config = dict(
    num_key_value_heads=2,
    head_dim=64,
    intermediate_size=3584,
    hidden_act='tanh_gelu',
    norm_eps=1e-05,
    rope_theta=500000.0,
    attn_scale=0.125,
    bias='none',
    init_std_qkv=0.0153,
    init_std_o=0.0,
    optimizer='adamw',
    z_loss=0.0001,
)
MLP neurons of a small language model. Each row is named by its layer, matrix (up: input weights) and neuron, and shows model dimensions 704-831. Each number is 128 + 24 x the weight over its row's rms, rounded and kept within 0 to 255. Numbers have three digits each.
After each neuron's rows, "fires on" lists the tokens most often at its 100 highest values on Wikipedia text that the model never trained on. A number after a token or word is its count.

L4.up2816:140143100114124153125145116144103136158185120155134123141164095148159149132161153118113087131103155162143107145108145126104150134105123135148132149177129114152095095103161090124136161134114136134151192114156121119120105142162116139095148135093170106094147118087104128125104104162158118119146174164147101162148145131137114146157104110119089145137142111099154167128153138188116128149158
fires on: " such" 17, "y" 12, " for" 11, " of" 7, " Year" 6, " from" 6

L4.up3504:131130134122113124097160121157131145148140137113155153145136133108163122123119116115098133134127176125148100144108126154147143104131146159131134090114138140113094089115095156177124158151118119137097100147134090147118136152135101127171171095143170146144158144110121145141120106093111151109104124094125166157181128105161089158157095131150132118133120180126064115120177146111118126108127
fires on: " " 43, "s" 8, " be" 4

L4.up1911:080126129164152143133100100123148135159138139116146142086136144126132107110095119169140117142097156137182135121139121142137122102119132146101131145130135143115155150141128110080105113148144104155143120137121093110134123094111105128115164116131147133097150144089153117140128128121093143109112150103123178177173122112085116069159082153121151152135135191131090117114140105113113124096150
fires on: " " 48, "s" 5, "ip" 4, "19" 4

L4.up1337:135124097127111117105069122128108103132152141139142139123131133144108110115106128163139099090103147167138161141106120145151117157089130153115129113162175131087106136098114123098155153094122124106133145127093101153127170109194136160121142145124120115141133135083101145092122100130125105127129114130152103138135120116125131125142147147180124126157155176129110084103152147082159134126138
fires on: "u" 14, "-R" 9, "ar" 8, "ah" 7, "ü" 6, "ö" 6

L4.up1926:100143125109118145135098105118174146137149127097143116093094134140143162068134149155088092122172125124113101168093128092121112128177140106126112121141125123096115147158155145108160088133111154161129167107118157148105112150107198110114121161139068127156163128166137117143101122116045136133105156158105100135165131106153139111135109143127160148087143096120103120161107114157152145146146
fires on: "," 25, " in" 11, " of" 10, " Community" 9, " International" 5

L4.up735:119132119148157141157099125117120099146138138139169146136113090100111138134123141156108096148121087158112082128148116134120132135162120116143136134115139203161148160122121133125155152102195119133098107114141144114105111153129156139070108153077153101165140140135125160146094088162105140112154136134138104124146141134104129101142108138096115160114118160113166091108141186111118131132124
fires on: "an" 18, "M" 13, "-R" 9, "s" 7, "N" 7, "A" 6

L4.up1507:105098123128137155115156133141085150133101141149131150134142088171123133084125104154142149129106171152171165181098129162146191126124178107104119158105097165107161085151183137097111147147133123135108152092130133126162145103084136133141165105146100177138151121155124136121126116148064148138070112136080142120105143095121153154134161150146106130144136123136096153140139129157129123151118
fires on: " " 37, " (" 18, "o" 9, "ks" 8

L4.up1594:096147145141132139151077096129159125140143118135100119086148134092118137121160131156139165171063125174151138123118151171146123128156170072092128100128127156155154151143152109108164128147145131132113116116135128095138094097135109125167119109077130113150156154090130103125122125175115133122161133122125090142148130137064129143132139126152116121114134135147128173117123164079130143140134
fires on: "0" 35, "n" 12, "1" 6, "am" 5

L4.up3475:170132066152139109115136134075104106161130150145180164140152085148127115108137127138163135116122143128119142136126083165159110129129178127094143159119110131097100110089129144117197164163150107165144125151096172129096153143198154134103153128151136132126157193097147084137127110140103139141083100159127174137137141110157127137146103143147103146129099135111138149122143126119140113139127
fires on: " of" 21, "en" 11, "t" 11, " " 6, "ing" 5, "st" 5

L4.up2968:092103134101109100124124093105104160136115119132133149114104105101166142114102130109128094099098112130096107173161089115150093117140092146145121106092094154122126133127129172160104119092085097124124112138121141092120087105180130136119184120143116112145109164156120163116127101121109122086159131127153121138126081142138140131112100098111105119121116135104112115133186134128119113155161
fires on: " |" 45, "as" 11, "ic" 5, " goal" 5, " of" 5, "0" 5

L4.up459:132133104134138164117128129184171132143112157121119124138092163129136168130106139106064101148159162128091145158162116110163105136101106158102118118121155142139070076094128109136133138110118099129120122156143109115097132126164136170140121083156151121128165163100095125133122117110123120117109116157086080154133151109097127138126115137153163114152132116118121166127142081116104116145205
fires on: "p" 11, "y" 11, "–" 10, "ap" 8, "an" 6, "in" 4

L4.up447:116126137162086115124164137131090133144152164162071139141145114157097109120122120146133148172101136140127155134126154122108132141086131107128101124118160176095119102135141172088091117157157104144108153137124134109129141124119173208104144114141125142100115121134123157119132124098088121110143148121129154124118136150091147127171139165154104101137120147135086124123093122138129115121118
fires on: "-" 42, " " 12, " (" 8

L4.up1535:164170149113115092169120169116143135106116116106126118129132152091127143143144121125135144070124136133125126159101113148133137143148175135119092123182140140117114095148101126124108156125140084159126112092117116142111134129108175125134141137122109091107140167110123109101120127151074116153093140134097194129164125118090111141160178159166116093139126178132143128135150124114165093166134
fires on: "el" 16, "u" 11, "ul" 6, "ash" 6, "ers" 6, "al" 5

L4.up2736:104116072107139148137087085158156131158144139105140115102126135120132131124123128141179116142114143109119151121145125104129125157152153155116101130109166172178150154099145086101132118135128137141091114139139132093094111143117119160093135147103102154144129103164082152138100144154119164130106114144130130123122107135100185123122125213106129125144130151122147092085138154084095114143170
fires on: "," 60, "s" 5

L4.up1666:089122108141076167137135133109165135124091153154118144078103118115149131149119123124159142143090141156125169124101099155171107131127105108113121123137121138107167137076177116105151143181130141167127126106133132083132118120141131110097173125126129137158130122092138172126111129139126186154117113118087149122153081099120112139109114135156102101121154169127125113073124126112142116138119
fires on: " " 52, "19" 5, "ily" 4

L4.up242:113126161140086131108155160137154111121157150101132087103100154133126142112122146141103106116142125172120126131103083074137112105094168103115127129115176118142127093112124122085146100139121115068142156117135158151100131137159104120145145144129134120119148158110121137130124132173131108101115166130126113142141134154095149108108075103145116128099136133123130111131111083139158092131109
fires on: "ar" 15, "ak" 11, "ic" 9, "ap" 8, "p" 7, "an" 6

L4.up13:109170137129126118136139134170075091107154164129140124067156120116133140121115124169110105144100132200117121119150111068132111119138130152149096159133150136151125106127132080116126111134094155140096130084148150093134115132114108118128153148112137115150144113149119121103105112137119125133127112185158176160157104129128117151142101109132075152130116131085142141138119170141125146120148
fires on: ".\n\n" 83, ").\n\n" 10, "\n\n" 4

L4.up1601:132145119139113141174150121112091142183132096107137134121147110170138146121136148143098117125125107135122138132136138129125100090189132149106136128080058167097092109126143139106099117092135098121142114126102143113172102101166065118114155102115161179141140129145111142092108116168098093106135165141140131093116092155149111141131114157162104110119141149126144148099126130132132107143162
fires on: " |" 23, "z" 10, ";" 10, "o" 7, "as" 6, "iss" 4

L4.up3053:139102099173145121113156129105138162137129141125137127094128113141128106113139116119119106134163141149139167153150115144121092124114140119077144130123152140147123110139135144088146160142175109166142153160138124126164143116142089161093115120135152111099157127158112115127116150137079143136096091153109161137160102090138137160110134159154107125125126127088102157128140186114096106144159
fires on: "ing" 37, "en" 12, "it" 7, "y" 5

L4.up1254:121135118137117115110127097101166142143088116154187141095108130122096098111118130117081100136145125121140146151126124102133153121131163113097134118172150117156112131139130130150125113123115154143100159125141180153138082127092151177126151137136114155151079116109116139144094110154148114139148145133095135111144107119073125140098148148132123168143151141174103186116086082131135146165109
fires on: " |" 50, " David" 5, " Michael" 5

L4.up3278:132110119140134134103127101149156121221147153181094115096162144134140126103163106121166157144110133171132111127092165085123100144114108133082121055108163124089126106122114115163148116125158160117120151123124125137164126120089147137129117103131104102141100115132100128095144141089139072135140134139099133170163134151156136131140134107134118093184152134173117129163140142115168153190106
fires on: " U" 18, "U" 17, "h" 8, "O" 8, "I" 5

L4.up702:162154075118114122157122123135121155116154138174128114124119133137155137106151144097141120159109122153115121161083142144138160122089141095128139163103131151140125107117157178094118186127147129151102173102193116113092123100110085120161121143100152107124107169175081136116134158109138146113144158133101096126141112141132103152117130111140138141107121145133124113126155155130119103111123
fires on: " in" 32, "," 12, " of" 11, "et" 7, " as" 7

L4.up427:108178116121118106097115097143135119108157156142150115093198089120155130116118110113146102131113109163168128129164112091120113138113131134106111123113109161171135125129118104155135160156085138132124115132148153135148099131083111133126133103113119108144139140162100110108101124145121129123134127096126173118154113120112107135180131114133084120163091148104096118125117118151173172132135
fires on: ".\n\n" 47, "-" 16, "." 13, "\n\n" 7, ").\n\n" 5, ")." 4

L4.up3085:160108100148101098129097107156142100150147100108100121099141148134090151127142128120106121190067122153146109150140214094148136123105151147132097119086129113093134165108161160161163097161129102158115136100100106128122149082126116158076122149129133125110167124154103128147115119152135079114124166138138101108123126134083099085134105105139152146161149134160132106092130147124129183123127
fires on: "ed" 25, "–" 12, "at" 8, "ish" 5, "o" 5, "ü" 4

L4.up1881:169145120117130114121119116146127116131169111164147101108142096171143129107135164091143124155137106124168125121184149113136150120155178145142069122159133157129144102135157121113128133113099120118123093089128129141101090121103075118114110145085129103165146135151107123077097124154135133136128147120129161160160128104124117169177113087139076151134150133144149133118129137128109133125145
fires on: ".\n\n" 73, ".\"\n\n" 7, "\n\n" 4

L4.up3421:113155109144085171170133146082144103159133186140150185114114062114131099083177132114144103167102128167126109146138154137156171067161118132148096144085111117168126125132127121118098153104100117141121106130135174136146114076117088110116118112099091120163121135135134103090114112156128086131146128103086137126151162133134162134157119115154105137122129127104108096107135096142125137134122
fires on: " as" 16, "i" 10, " became" 9, " of" 9, " Z" 6

L4.up2799:101112120154060176139130092098134072171126162103120145124142140121056116141140124127150095123124108115122161110118134137179109135136142157145119118121125099127158135148176132092136102148119146131078150140147135113136142118172077074118154147122152149147136136119136096111139139125121144132147187117110142133138131108112127075127094120141095118146122138105102135146110129175135160127145
fires on: "1" 11, "a" 10, "2" 9, "s" 8, "ol" 6, ")" 6

L4.up2211:134166118123153108130158126114112138185150145147094125143119132096152176122127120125150158157129084152092119124151134124124135103151169126122125152105132147124136118151152108121173123133131132147173098123130109123116087126136125111121161137125154094110115173160133130137115129121118111114130100137133085159126111140099157162125139113150136158141104132128113150148139130122089096136160
fires on: "1" 54, "0" 17, " years" 4, " War" 4

L4.up745:130150075129144175149142109135171119137151130099149099073132127096136129101122120122124135122104131163116121121121159130131181105133197100087126105140125151152129111121167093085135179120134157124105106135125137130112152150116104110134131124107154123174135139123115122144096173150152149158102108127133167135119144132107148163137109171140152158165120153143125136117133186126103082153108
fires on: "," 31, " as" 19, "0" 9, " while" 5, " when" 4, " Although" 4

L4.up3062:101126148146118076159167160130114111121094142110163103127160117127162164120150131148127091144118161120134116136121146179130116119115169157128083147131146105144107143123129120142141148154155141122112170134112133155102153098123104152116116141114110117173124137122097137152071111090125105103148148136142167137143140107133114135133077116148192125104145182122147133116139212148139124139148
fires on: "." 44, "==" 21, "=" 5, " t" 4

L4.up2530:123082115132119128189109093120151121149106123151106123138159141107118158112146123119114109089109115140110096132070140101118102092158143135111126115157121114131099082162129140165123104143089195140079140141115126077160119103156123118119135125110143154128123139128155131122145135159110132148139115088096128128147146112140141130110130102098130168137115129167116114094117139121121177113122
fires on: " |" 40, " " 17, ")" 15, "ol" 6

L4.up255:070107144126127097141121128112149124102131169095162149061122120113097111099140138141127084074138127121089109136120139111114134131125198122094100117150131078100132142171136089133147087110130149158082154077087143115157143133145090122145139117118123175134151118116154165098115093098131105054139157153159117142153128153133155106117132118140118169115108094141159178126156097163097094149130
fires on: "." 35, " album" 11, " film" 7, " name" 4, " footballer" 4

L4.up283:098120127142126105126100111102123140121079158151100103112176167098089171088136096131078125145131168128119100150164141095149113149095120136111062129143141166102152153119128113163124163139145104159135133116123143130108077132116154141094119108154117091163112143103128102155110115138126140128133111108072116136109098142138101106148122123154102149140105104111113136064144096126092140181147
fires on: " |" 63, ";" 12, ");" 6

L4.up1071:172135165136122121155143116116112144124169139123107142132089152099122139111137140123149083149168138159132107134128112134153130103102118109106122096161131167150139109134198165100141134111101139145059130128178161116159155124154131133110127142131149136115127143117130120108147120103146109159155146149078168108113119110103135133109132122117129102160141118088092093121138132125143105130115
fires on: " and" 15, " of" 15, " from" 7, "/" 7, " towards" 5, "ass" 5

L4.up127:121159125145117114163097140113121169137137117110134109121129166123121140110153124105145114095155164131094100139153101178115168126116116142113117123134136116187124192123136125154165149120131128124118129096155126130093151104110085151123134150107133097129152117163102154132103110120125152114113153109146169163111153133101134175153129142153142110115101149111121138095149148099109098117158
fires on: "ent" 20, "el" 15, "p" 10, "al" 8, "ign" 5

L4.up2102:093135116155112137121106159094137141099102113135093139083141133158099094074135144086093120156103107144149143146127133117119148102147119107153128125118080111126156107148155187145117126156113146148113169123163121116130124101151118141165113136128183147143118112072139155125123146169127118126104107089073140130161106146119131098113112152159072103145137164141129103150125104160091132159183
fires on: ")" 36, " |" 21, "0" 11, " " 9, ";" 6

L4.up2022:139130102154115145142131092142153114155100153112077113123092141115106134119137129143137139140145128132146136129154111130156138062142163101094125158113127165150128114153156095139151126163120130101121126148153161089135140094145175145158116122155135122114118147120137099101124135146094103136140132107135120189130123089156141101098164098127102151164108176117166123169117116151122112161127
fires on: " |" 30, "1" 16, "z" 6, "2" 6, "3" 6, "5" 6

L4.up659:120135116096083141132106119124094119143137148153168105130141143107089143120146105101098146149163148079146128205118119144105107142156117144144137151177160131123127140141120106111162151106175104150104139100119112112126149123109120130099104134154137074158172164113125133082108128156120094129137118143142118136119129131167125152155046163145122192084140086149143149153148113175148083184087
fires on: " in" 18, "y" 12, " of" 10, "b" 6, "he" 4, "ing" 4